From a checkpoint of a small transformer trained on Wikipedia.
Architecture: RMSNorm before each block, no biases in attention or MLP, untied embeddings.
MLP neurons of a small language model. Each row is named by its layer, matrix (gate and up: input weights) and neuron, and shows model dimensions 330-457. Each number is 500 + 50 x the weight over its row's rms, rounded and kept within 0 to 999. Numbers have three digits each. A neuron's up and down rows have the sign that makes its largest values positive.
A block is one neuron, or neurons of one layer that tend to fire together. After each block is what it responds to, as a language model described it from the Wikipedia text at the highest values.

L3.gate422:516522622510496462483550345466568423470506418414548556423599421367389555570532479411544452527466523482449593553539476488469481537523465484541517499552547502444501578455497533434506479447380459430515521510425477540451494547499478447503458477479456472482597559469454626444526495479423527486477440494477509488454507518446551527555509449521539534504589434581553534417605492635506499428452
L3.up422:595558543403526487508521375431589411484513467423580492497552526422480454484486531529581430559469533489517532570542567539455532522506480467481526470498617487472495525468422517493488500479381461520476514478448443434497493521477466440486382460523501529495638549551430573422535474485509499383577523526438569508462463489485498546454580481478591522434417463545493466414555403571339475476494
Time-unit words. Time-period nouns or their final word piece, mostly after a, the or a number, as in eight hour, a month later, 15-month, school year, season, Years.

L2.gate408:487539573420572460422548508568411489469475513440544365543511442452435507477507500556549461508505495445555463436511530510459461486516501386484497516410545388605425525517529568515469539550453648516490555488503453398541582549518511533535447484526528438498450491471466467475404479634603556469446548512522595511426513480403538535519529578445547559562418496491469514522446476430423454414475
L2.up408:495511519419478418424459472590495481511439521413560497585558492435347492447483515510534413434515598399540552515552439523471466509601527460581573577465541433483452593481443518493454469505501548486489558417469375523554484497499480427522382457559510453490498543567502418427441522572502566457488527432510591508504455471441465512562569496466538592493417555550443532556460487501479463441450
L2.gate781:414482532575490554510497536518563517424515558553485556514488477480483550516473380453486498415480479523593449579542546580446517460485535587465471470515532526475505473490567505480546488506515508504523551537459493539523538454524498557533455493526515501476550532532508477517527515479492523518449513400531562544409492422491517629546526480461478514525446598515557489529457466495401459564473
L2.up781:562479502521595562470484513495526575552477437551531519546534563546516501589507450523526462525609502497477396548524467516370543546572416503507502478463538514435543534541593459559505508516549493517478519502526482467576490496531586509355480559494525464541526461477587570521538446446471512574493535511657514497528571489484537571572544474402485398491461461495523480441497506525497472500578
L2.gate1273:440520456572493503539513539503582541384355517550516573517533500507515469460469392493541513492485495441444540520481406608433502546477466536583476506420575469503537545450521538634515478522507466471563603536494529532471381537530608474499452517587546514468498465541410569512548518517466501582464505540418472538473399500485607476545514531491539647482483546413479507429544448438581494390543
L2.up1273:478461516502426493386495495538551560483462462512433545481482574517488555527570523488514464492468494519523451520485470583483500570502531542519494556412565576524525497497430606587486471482448523572531504487499539539454471516497515489534528474564536492505501482545507530546484554515544516508514549551536550598500470440408555491575469557450565630441503558466495464487574424445513466416496
L2.gate2258:483386510473433541416568471505556544447478532451559532609400545474457462453444444500497507434471555536455502531483494622472522543497479494411498544455522521568508505485612457386558505426400483513464567440423482536505540529467475397495559476495469429474471527469489507473530513478488559499500541438531523523564409456407480573482479520471450545454474532458443472463525441504554569430519
L2.up2258:413492499550478480443565428501495554421488541484534557578523578469525513548477384523571429601473574575536513527527447493410482495494503483510443591490604471558510378422534466446466468479413430498568513474464500536484495518552572459484500574612518496424508532476404505386438526510510522643424514470494507473470433425488481484376513475475489547526381514515480492342517355533498512557491
High/low modifiers. Degree or level words opening a compound modifier or fixed phrase, mostly high and low, such as low cost, career high, High School, lower court; also non, few, Grade.

L3.gate1721:461494469419546521499582451606555523467477482508480558542448533508471511514514507570540525424446498466444391543427551549527438536475420449593487546442549430529603514530530527426534438546399508520532569481434415588498430501481454562476453400474539418515511585430465457482452523568421486490462469421487503476464548459521577517601451460536496607468512474461508509446495563469473401512393
L3.up1721:488504472453573524540476522603514590431472497600495540529480478546480569485521463574559473523506585457524514496441528460517441442447437554549491512487539440443521539568482558463589469539494454550525581463322589650582483609503506547490479510499494489485522584429502482456443516549472448478436517470468438493476518417587575527614459452540553487527484441475507612481461646457437392524432
Comparative and degree words. Comparative suffixes and degree or level words like fewer, bigger, easier, lower, more, less, deeply, often split mid-word, in descriptive comparisons.

L2.gate119:608422532580411510542523482492546463417447488486523512491495482532519435442539556486458504557519462538511449545499536460485500513488456512613474569435537561531482506448540564521480458441462550474494469555543522390433505506488456410531462516464609542473552540513563403438532463480480562466584474513584475574440517546451368485424516429479448558500494525540560574491517496577513518519552
L2.up119:520428580475467527536571519471626443416482553487532507526533461494526446450542550474465509536543447609495473575531577462470536539465426445588504542419518531606492504467489529434454469476407551581477516506520510380435556475445533429501480555447629508445535495542572387391489527545460573495496394523546499579468479518498445467416461463478460524524407503531543534484515446561526521545562
L2.gate172:439540522485503522507488485505490429539524540504476586429511539477589567492558510447419499387479528520507545568555482514365412558426546542515457489454405423500528537453469481518518517479564542486518482502571401538450536493456452571495570413496397501496433572467378442532514487423468538524479567465561506477524496458439504546554473447495588555488526440495516573481523535500461499554496
L2.up172:530520470537542470515449454562469393525570476432639557418490518515473551483474499520517585482511432582486506521550561499515523584438402425515400503439466396610519433437413562510511455494566521539546455475442510512373482501422567564487467489430498493528433532470449594458526542429519524482578516600528533510425415431470531423485564360441541489478554475549352528446464502546497519570492
L2.gate269:610499551423470488562538457522606443517459494418562502435497506477488548462540526500529534467547508556457478469526650525473449531474510454549524532507525476616477476504517445450489456440475474521430601484560410445466467577407528402484500510446462509445539553518518570448554594528477492503506373441480544511458559467505455563475477406446564493527425529520517539520471485586462554439507
L2.up269:594500554504486456562598480494542453428418451437598515429475503471496516423583547428563484499529493500465472559560615611412425450498432562528507552444508477525500521472467487522482513456460506436467565557501478485491565595502578497495465501497490490507511534531498460446517510440437415539544459506490570511468613447495456560504469375472479501587447551593491483507497488612430592522506
L2.gate368:534457525458512521460565556479531461536450505545494546458493578504510538480490574525464539516628419582526603523576506557473470558476489472623475524507447528473501526447444466590415473408497528448505477567592486580438461537431521464535532504513497529498515442536479496428513604518441454522437506573581494502411472509460469490498505436468533560565592445463486462556518482567495483542471
L2.up368:557465553545501522434552573482512454510474471569517545378551638491482531534469551475508554494625437580518543485553517540481522594517450447546492554509484501468493458478412513493442489378483482432533481587567475477458530524448510413575515559549548506475488444500428533408582511497437422521518504535554507504450496508424499493531576425466454496504593447491504475546559491570494436614530
Time-period words. Nouns naming units of time, such as month, week, year, season, day, month names and weekdays, often after "a" or "the" in dates and durations.

L6.gate14:513527500448560549651440431586397502568463475435536517496594488462484499417402484541535518489488505520504441448546574534537487593381442434498536440357465565539410443537472511578505488498510515445496467561504569394491519503534503489476566592507580472462522498513559600547516395507532543497508511484519551568503408442507537437487471489468508419576476580508537531458540514558507517527467
L6.up14:477487609523476551522536464444421489481485441475451506452594440483477446504477494479572436548484430424443394485545608484475424562489570576531527415525503484482495507580611530479533512492485515423542546571528519450489519399513513510532579467592532508460472569476505539567522536490518484434499584492569456557476527464582451515489520567506583465530520529517554560515519492472536504479553
L6.gate74:501553544450452477495403503488497501498505488473454551408477503416474553445459468562553483493490393556469544494535431531520436552562458431560488588599510508608549550599433539510517500535541459429445585434487525500550524490415590518536463515355573526544542486456448468425534538472495515502524456515527429430466565538534402561548456611574494511534515532418422544495459496399403512517568
L6.up74:462511414564481526515372578467421530450496501465472588520463521507479586508517547588632578528536502545530352490515461499448465491502463566397461527485564594416410486515535520577456506375500565441565528584485522570549460462506374541492476481480517509530501608597566469512480462484473438604455554499489509530467517527389512419480538491469464510517396509503377458487541469483473528541498
L6.gate99:507510434443415504407479564593531470589460409433441552493538475452493559499460501566551575435491480587436534532425600513531460456541493473572453512500539433493623550509441498495403616483550459529487513553501459376500532536480546470408457476585545453524547555536515565441523554536545539563461472569507602476505483538597553443464458528525580534593561447489550495467591440533568380435532
L6.up99:520573563520532505527521472545472378504569456402510515438474448393515555504500544543524522421475557444569462449459501415496515576512517523506646556503538525486519568577476506470542491374517441554375375513481495481435558467482460568594539496508510398435514450559500410523611519453608503504470510442477537533441506545603506475528502573433507487536480520563515512518515524465448410447493
L6.gate222:453512497445499519515509447522498435497476548357511615463389476560419556461530481459493565532490543425530412545487543406576500472471420469527412542465527503477620538452582522516502457553515398421474493422454458516537526404384458472598520520527542443456564595513456494435530509551442516448435458509582553461566605479440555460478412422435508408543477418477465481494477477480426437520505
L6.up222:489510485522384509524488411507594395501533533460461482552505509551439480461494545396553484503520473465529457571570535468429522623464510497544475498611572521495582414462546420462473470512502485464462599511432467533483568506518440507492437506502462515420569506412455575521551486529526516462550470434551483475471473404518505531448448492480564483572477548524494485455511567507496480540442
L6.gate234:440595398469560484477538525426557460497479455527493497543519456536595503501535465477518547488520498484544554481456548559474417523499488427510402554503468487471546496498451485501584437457432501507521504552522445498501494462410481378451531483581452453463477544477541423524459451484500538635575501513514500605464534432467483512461526538532444385501488445499544496465524446504492385452567
L6.up234:532546462490642514533501526458517467438511514560496566543581455420418441586559455496490471454458485392544593526445524479402484573374483467481421578528484542388428484520452534470535544528476501513586473534468476450457573503560563560541573539506499529591534503482477488610455471505409542542527461511482644496553565512525490533484564530546507433527519539486533541424528562564502529513478
L6.gate477:526522485458565467488476452479518437449446539526482485486556446418491428559591533528546480467534526469505492527460620501533456521538416469498475471481482542516489441529501451560403538458544505448546534498512474547445474501510622493484476432479409429511547631557560502430498507477577483472519598509540553553472346563504451671453536467605573512548544606538450506393517455492536459527517
L6.up477:450478511475506529535337443446513441422511516478534555472464529586507561505467486465542468492529476480391392576522468577554469516430523488513485474506497515498469578545473417515549519527611464416530591568491501499402528553565529495486647524555479536507472534654482542500479524661479477469587521517513488595523413490469463433401439479578425484503499444480526513549512464444548481436502
L6.gate536:478492469522509588503479450477519435392486416500437597482531503507395518467497480498550437523485540466480475497544480592517508583430532499486463496470458424515453421506497518465410519527552386543580491540493517527535518513517579534450532475453403535427456458496574509508453505410544586576537498474502608446505450560451475403492541500568426527565518531508412520450615511525486492560516
L6.up536:490530458388464429420483577480503512413543523430524456428522471469426560446557469485538571533475453473495499505512621514533404444529419587439484419535539535530420515496492444492548489487591507485514543490510508454541417441442493476558524471495524377464447563537460431504469415528536428450439426563456545488526611493461501478487410436463488537425448455452484498454513442518466589488515
L6.gate575:572526479390527586529516488428541506518459574456578447449440502511430486463449430533478579468540448570493412467473478453508481508545461512451628611520537595567517567602540496466547534547524500579524421543505387483420566464536532523521473429506496535502431548509462517627562446436521464497541560544461544524485579524533353470500507470444478461456522406507464524427554511477434468528473
L6.up575:437453482441533538517576521469466514433368553546498424494530578528503553454474530557443501601523535567549514441498493471510401473475525507519556550528493531517446527406472471542564531560559519554492563515538404515516469451508634604467465407551446456355448495468450476531537515518503481528434521468488470469528573419459524562565478568406518515468474420536580534500416501527451514515434
L6.gate605:493475461558489490526535558531476509541496453425524553358550477478529484436545476537506507501471503503406538517501546551490491585407458530458491513454498473499466424449579477488495537482429543522451511509387523523465547517446460558447441542484566521474557519515535451523514512496519541534507497415495462443562485534513550535484627480521592478474504521532479495464554475492432507458580
L6.up605:463495445460473546469494614514494453458521507498447558402527474492456460460533577533469516510522488398436566403483540494474413481412430545491534491409535550392520478482392557592473506473503570544431592570460522503422575510495531483571498459401521499554585459454459489462496408422449449488526474433502487578489482410530421573511501609569507513576544508537470558598575485521421479462451
L6.gate620:517451547500588557522491545352491556486597471506556467550526503508485439473570492537418499458508486409464508464531464502495472548471501479455509533515505472428492405513484484540537475489470489456513523574425478527508448550414549572467483444499549505562434554566583502560486490451468528440544488417601561493487465438461376427513505577505478463602552516554454465499491542522463500502501
L6.up620:557447618410573496545451492426575488489524522556513417526558461443529472461501485531561564441494578597468529436488544483466503461477521383569541611586558489472480542478535555500534533505567515544429508621481439430489607430438487555547440592513567547503421464487374465449501407464473495463492461508517584431575583510537546419484461524592497573550458488590491461532459611495483470492497
L6.gate1204:494529480476553599567549467510494553424531555514422416548449405503535462506498540470554491534493542514587463423518542485533660450422535511516429406546508523442468487486440449525486441547571484598442524476483478547488516529496416473513488475580522498568532423546490452544468441552506488543472486520636481527512437497542532422504468524446459547464501468513574551566551517456539493425463
L6.up1204:445562474449556476529461518578545488485498521441445556480496477486481414468417445453587509472444459515555556424554480554517474516516508384431564545571544534558645547570576435553522544430478504494519542560512497504449552441483540556533488505513491533480554521579560474495494527475494577463570531541506480493453521504510445439501488465522431509569397476535524503511567492463567596522505
L6.gate1359:447552568530522501466516580468501473546413484536500395525514500443531501489418528481451481513550540461454394431419559364544514437423404573500517518523456547529517443497495422663507536500454464513501508525482364533426412595511459503472409479463433560482597525481566467533481400490492465586620402528592551532506466442546515498530542490565418504480467439489559466528509427507470453429543
L6.up1359:478549465430571514431535517496388415503543449494452452503520454482436562489493455489488465541476535477552403483513501499422456430591456524533393515472530496477484496546431552398509467509518467546487470508501535503516491530569482500530582511437491429516574530552518534550628595493499432473510455546444492615517420515522491537518516482540434546544511565531480455518476468478502613460596
L6.gate1443:466458518525541497599511528482481455266490528484450482444497442444525459497519468537470507450408477556534506497555526448515432512476422476485539461485586471567587441511485571503533439524480575457593566468534556510472472477426564544539406474453504532618491524517456511517485593417526464411454534459523488572461470530447535526445456436581522559485477492528426499498495365543571618444429
L6.up1443:514481548546438520491498554433579519451510480552417505484624394432505468456453530502453436523477419523420562541442493486500540510501417441463503367505437452447575528463494554570566538450500598467555358462539481544599438531555489454566506515523549475572556538488635520499547479514504491532475493488506522519536514534580550564499484483467444387432531535542546425497567508524445409439463
L6.gate1575:583487494577441462534490511499480539559505454466602472462497505436489446502537593506528447553482533509486477508494573495444576560497458522529506479621516512529516606457531574526452473437529501466487542503428503584453361451503528565522491351530504363531545462543518496496467520374428507494397515472484561425488537462442456490418423444448525535593564448501422450483547455528501579492481
L6.up1575:417501578515452457493446509537501470508476426449498542530468448547518557520503550383527505539444494541427441427534533513464470470490520501546466450495521513557432492452511446582444479491525574463488447478550457540493521505402450560520448454560585394596634572577411523457509417444393550580488473489470494423462558482575540536588452579505497547425603459491435483492607545495535539418475
L6.gate1703:512482528397547486575453538482472515541449454479518453468413560461451551405525470587475507521557510508482505487502546537488460535467394421434431538463441549563465427500464518489493415507415464507487531484516555488470542510429477416538524479537502540514477582497526468549503404451485506548523516485477502420537472493605587423411438534455434471604486478502528513497545565476440378487509
L6.up1703:463573549457459489440513527502479526470575440494466535485471417454541547522507466532464449461584455560522497610474646531485465504465477436510418499464509459469515535568457568499521434562560420486510455568438663486468452562559468498547460521514492466518612490548511427473461417509462545536504450419445485420464430435585462431548454447493575520494565516477495465598519536584477414512467
L6.gate1871:504513435433462601544481502513514418468542554493454639445528392488512517439541457577552464531475402513467491547472655535449462584449439510456567444410553476479470540547498499540376495542493615618472533542510512446511430509446519498462567550526457550474508607519572607495486562441438494497453547438551549515487567526616410544503476440494525505545589464480541480496514507569524463438523
L6.up1871:486487507531435386438433432504549383522501442489533555507555461475476463498500509478544495435508545515550538527428510452472447563489478433459496451438573527479570521475580528491544468497475524547463519599501494427465495500508501535416451542534492514470532568473561575546492533546524659514509538423525522512550494420573568416518476418555472488574546440532473510547577486518514499574467
Units after numbers. Measurement or time unit tokens and word-pieces right after a number, often hyphenated or after a slash: km, mg, year, minute, hour.

L6.gate26:476520381538536559486430487501517485583501521408551520439515497437557514501444468382501491420545518468490387529408482530487535587510483503434488521466523529553513437499541507517576542533553519545518521379505517375539471446558483556521426480449489562516540444431580443569491508475521586533401520492558584570528459565439482477536388478486525513531464476503471479494439480577467514502466
L6.up26:484508535592462591545580474528460483501529427538517494510499552443429488430444463461485591557514501547555547537519567396543525523454486530491500571552581502463454390506519432469547503519459449488498558483559562523530510513473498527618479461533524478549397399474450440520542452569476486610494521500502530519527548480516492470568480481501483516558588475500516434491532591457488522488483
L6.gate40:551453512454501479516481532629460503586462506529575457564520542562496494471473520475441520402518463573439536501543520523473515504512552547544427534607509509514479482530438526502480531455524507528585417461567567590534536423526556459449561424580493467545431446509565490495547542538446550476541538485423538463456569524559487443559513453478527593388482518396599458476497602597636505556533
L6.up40:472511574496514501450453473560513576520557547499468374606526440478498552488408466399419501394509539553540555444525535454512421491542507560519402570562529546536530453542489636515471490425510520523488414464497521512559543500558529456502536390494493516511504423520504431493482496500523507449494420542391462506529522506446415533492494454511535542517484477429499524523526512468558473459498
L6.gate103:483470505548523490590523464558487453537455409464498615414446442502431489427504620487504529496524550397318466573564448559476540517488446465512541542521441509514452488513491497564540449478511484449546546454513643539510496501530416494460591534561487392524498452498509542536448450465599543576491513486459600436532469572485534445473457466488509506577559502552501516490519555551418557499584
L6.up103:514502500499547474564607539514387421486490451490450478449457502483398466387466531577502473520562515483456534513507448579511542542507441426491536520533450533493528522465519519517492414390540528465515570514528545468468438508511553476543540436480425437523459600485480543449514431419495509426521482526482484492466556555532491554493468533464634513539556565489531573564547552639429579545510
L6.gate166:463477431488471470497499537463534437459524472513452493515532480538458498524472502522476539414517524483431552447615482511522554516439496580649559580451505390578525462488506477428514510466534453549488538525425561516435469511540514513428516422566527452427519501497470509526554408575499408566431510440540521482434521474503514571511519482412493534506568477462598491532514500457424558474617
L6.up166:509502565549518492473431558483464478474504476500461563521553566455490493477463453543552551499541515511491484604549448583401522533520532516540465560476549482546561540488487509503439486470420476536565573463450442431328446502483560412492520511524543452371468448435500429446607445559460426514534515447549492457505507541515597540533413524540544531534493553582537507600494498559454551453465
L6.gate840:438493456480417530401525429530544554464480499462478518502551417465418537449518432489444539501430563530453503463544481489543582534506506498562465465452438466491476516430533518526464440436470380501614501552457476585507441469502474457491506435456582478456437504531507605514486568442467435474478492584488498519471361429514536485552381489414548464592557450543483551563558556577497510521555
L6.up840:524449494541517489534458541495438600536433493500496480522413482534439530490522515446504524429442473462487500543482500583482475555519500443473550421468455509510531549429482505493565617431457477462548531490478512647486616505526430449553540484504471499465389503547403549530429456477498546463480472393450499482493435514484534471527394594442547479454495555497513508552478489536436561515424
L6.gate877:511406490542389476508421522501487455441434484490509562566400500543396429429507526550540482419482462509487448512559528512583590524527594467515450485444465508468458528516440540472493513489494494410389588526468413553487442453430585585474580479484617475567518393534525478469547485569541524561468490511480415392432534499450500623544603445496567503501503466550540542494528547487520476518439
L6.up877:491484488507458583527473415514459507509513476479461565488550468442443448505565468532474442433492452489464566515488452477453498531546496483541510559498519590476474568467474588445499518416518410489558454460478506540497507495493484584463571496518462590422424541612522476424510457535485482575421524457499490473492540460439493490506442472580565510484494533571452473416618534526465479511487
L6.gate906:446381429524506570563610471458508584602491449461503547488446517478412516412548540459490551480529500509558520553537451575477540451465565516556569466495485538521458446496477498505497456421511444543434598543610407489378552464512570450492602398544569479514501554449425535473494501497540521528506502468510546516438404555359503475368502554435561547464488564507604513517388535525529588506464
L6.up906:426468497503412392563484532518459525528481505474524611508442506508434454487501559535580515488446514509505467545524546535496528516530514380579475490424559505549478527468592517553500490452453502538477528498458494560473516496455485469495464460587548565489450420458452575523494576579458478489492531482407488456508484500377567560545558503449471512457545563598550498458496445461508495590506
L6.gate1052:504530509514525407479548455545499544495513516475502586584453548544416529432421535605486452508528529479486556559479471439509449513478576600452473534524501516558476537422479525414509560487568578516421573419581469492483555505533483514466454443442497487445511549574467582489512406502619541497495508480503436520444459465507507542547488441455534432545515567498524550582468544512522434475543
L6.up1052:469576535529528434554510518501419572522393407407444570499467505448471492450501525620556506479478578418537467484419418494543452415488444532445615560463460545463524494520497502445516466469615485480535559524503516547521424503573428522474511503478395548463463614512449480514440483530577461512494400480441436512456479525385482475574488408418427506531532540617488461499418478509495456497569
L6.gate1293:494522589445494597589636477506447492474522596507593515444596499550507451485520410490426479483479653462531447545528548650568608521460475500637555533504425484541512497479460516573417519523401439461533566453482491538510475543492542424508541576473508422507525497533428479464423543353527508455476534548611488469447471572586447492502538505412504435511537530532414500554482537474555504430551
L6.up1293:459455503554415558505479526441516565524477480557563423497490534503574514476510497436447552396523473492543479513493549590557559531512524423503584550509463525587456509566582492524467498518374558383517515578559500491533533606490569472533489559520568353472463604451402475541437411441480528510405501491540426525420577570535501541552567532480503561430553527494553574513522548486438479460574
L6.gate1320:514549478418536484489386496537430452461438538459461432585448509508418488465490409633517588465505435625409435515511530570471478523439477483483471407491498563480493502444541447517549589492501465484521516518512501521394588500518508512539415436522513514498476609461458552592469516526470540539446553427584460530400519477549533516466432460565489477454486559534543551524546497472516515493511
L6.up1320:478460504490478588502436445494501567522501427454469439527470424451481577496500431448414501522438454506478511504475381496449475432537486547479576448463562523549526446481548503527408397497418491462545489521513512453491511526413346491606534504547485460495546390587443536498510475467549506510508486420545564490550478480482501518484548493561459543527559429541521539546564480486435543426432
L6.gate1338:529543478528565589489386507455495452533459451461559528469407524497479453514473489601513578510511439564514492537498565540532420534514452522465445592419515498587411516468527463491436546487566563458512439489489575476539596458458525502480552453538542446500512430473441579484553555568530487493480417406476493476395439560475516554521493453424604515533390485519589564503566446549622539448572
L6.up1338:522523429475566539490500517539534458471468396434579513514513487483493457497480482554485561587467437407409488507484533541468536517518530543421527550420470598553482514481503500486478486506498536504485520498552542481427563431472492611466613582522562448591477459487562534526544501495472561535435592501407511453432484485507487545585556543538522566588460546475472559571562511466666624472477
L6.gate1459:474453504397480496472477584440458508526414454545449493484525561547571474555510422477571472441494566503448508466458570508639508534528487517458585517440518460586581533605549485510491479488456490556510510438599524479537483403547509582405531502467577564420534533489529615501536457515495462479571439492470565567548579483484530525544497498586518463592423475493474531486529413510587516551506
L6.up1459:527547590552420397509614471552493488535493547522500463585469526492498441472497496414438579474435452564427468458497457477551550546478509469405506487415502554609479571498525474477442448480502459554538554493530473448488469484524541509487535483525484426533501551454491584524468529565382414558585445568553554499427508486531493578594535440486493528526513459553520512557581490400538547515495
L6.gate1522:498560545489505497602566489520435525502526473496511476472569588474538526493507474556418533480490473515549595556550454458524509453433527514546467569435525512477544488464516394530428512551528365566461474434555495495392488485487579462659537512470515512476456617490435532537537464454473407472483518443544445499469451503420507486507467488445500466475492539544498395535522465454422514466493
L6.up1522:501488493520495554522573597517493510468468404438530468538466502473393492554523480530441542484477475476584515484509556405621587533558525495561434518441539536511513489400519480436443388364476488525458622491533604481432436418464564433517529398551608532489509462562420551501628472544563583579537557425531489510480465501528487508508396403520552557613507427612510509481488515571497554544506
L6.gate1853:372550422600466486422491517541563486480560508462453475503484555480545540445391570491380486454484578526445459455527546444511444452537551580474473485472486442532418512533495547529485427522531580449526564450494420493548502485525531491518530514533501464472545465524450497460418556428474617471464478506453433500449453439463557517484411493436538532442571558534439565548483497534548573461530
L6.up1853:470513488535497512578463484442372532490561380400450536500520568436556482474482572510496557491545537457445448484402496540520437479532619537536484561401512454515470583534532538553452511442461536516535511471523499459537556502537532547505560545500515474546490526500457449554417585437458581535499434515537422382412446441449460551468445591402461441451494534516502505510514489585506452528488
L6.gate1938:541528508442429512444569490485477510564536508456498499530438460540427455568555494497499473448579466599478523496630381504558530475474574498515404497659414511580488508544463597527529516558570501407450476517526466516512523471506512444570530432542588548552431523464412511502532412400507508609542476566514507491461449441523532506500443578482626494471592526460478455527526500535438543505448
L6.up1938:447427494471518480502419522480496527460517527524569431432512463521396502513542559464607572405545484535485502518537508533583511512425549510449510532513448560510604539608433455553454471429462511511416519526395483577503512424471596468422550529578449438526495550480453547535600493471427530428481502406467538438441493513544498381508444610470534528471521481398458546501599457456527464426426
L6.gate2347:525384440449456410577590519608541514498500406530451515510457414448499531446487468456554507431523448520503439426514542564495569542523510548487567585524487405566478490538493500550503456492445547566585527522492550434470474453545509579596489413527433490513447486469460385501510420548461434522504409519499601528569527538537451523436503446520585538493519455604514508552492533405466549560503
L6.up2347:549508485532448450550461479549542525451482468504558525448490554573519473464487478441408538460506475472523542479476580550545435415488406512542544574564504454455593528516520464533521517597497446493551506450442654451519606522566465487609477550544555526487498501483492519491459441586547478564579497472516502438585488499554460493541518480541590481576582527546562534512529543398600525555427
Degree and comparison words. Quantity and degree words such as more, less, very and whether, and word-final pieces of split adjectives or comparatives (cheape-r, will-ing, cream-y).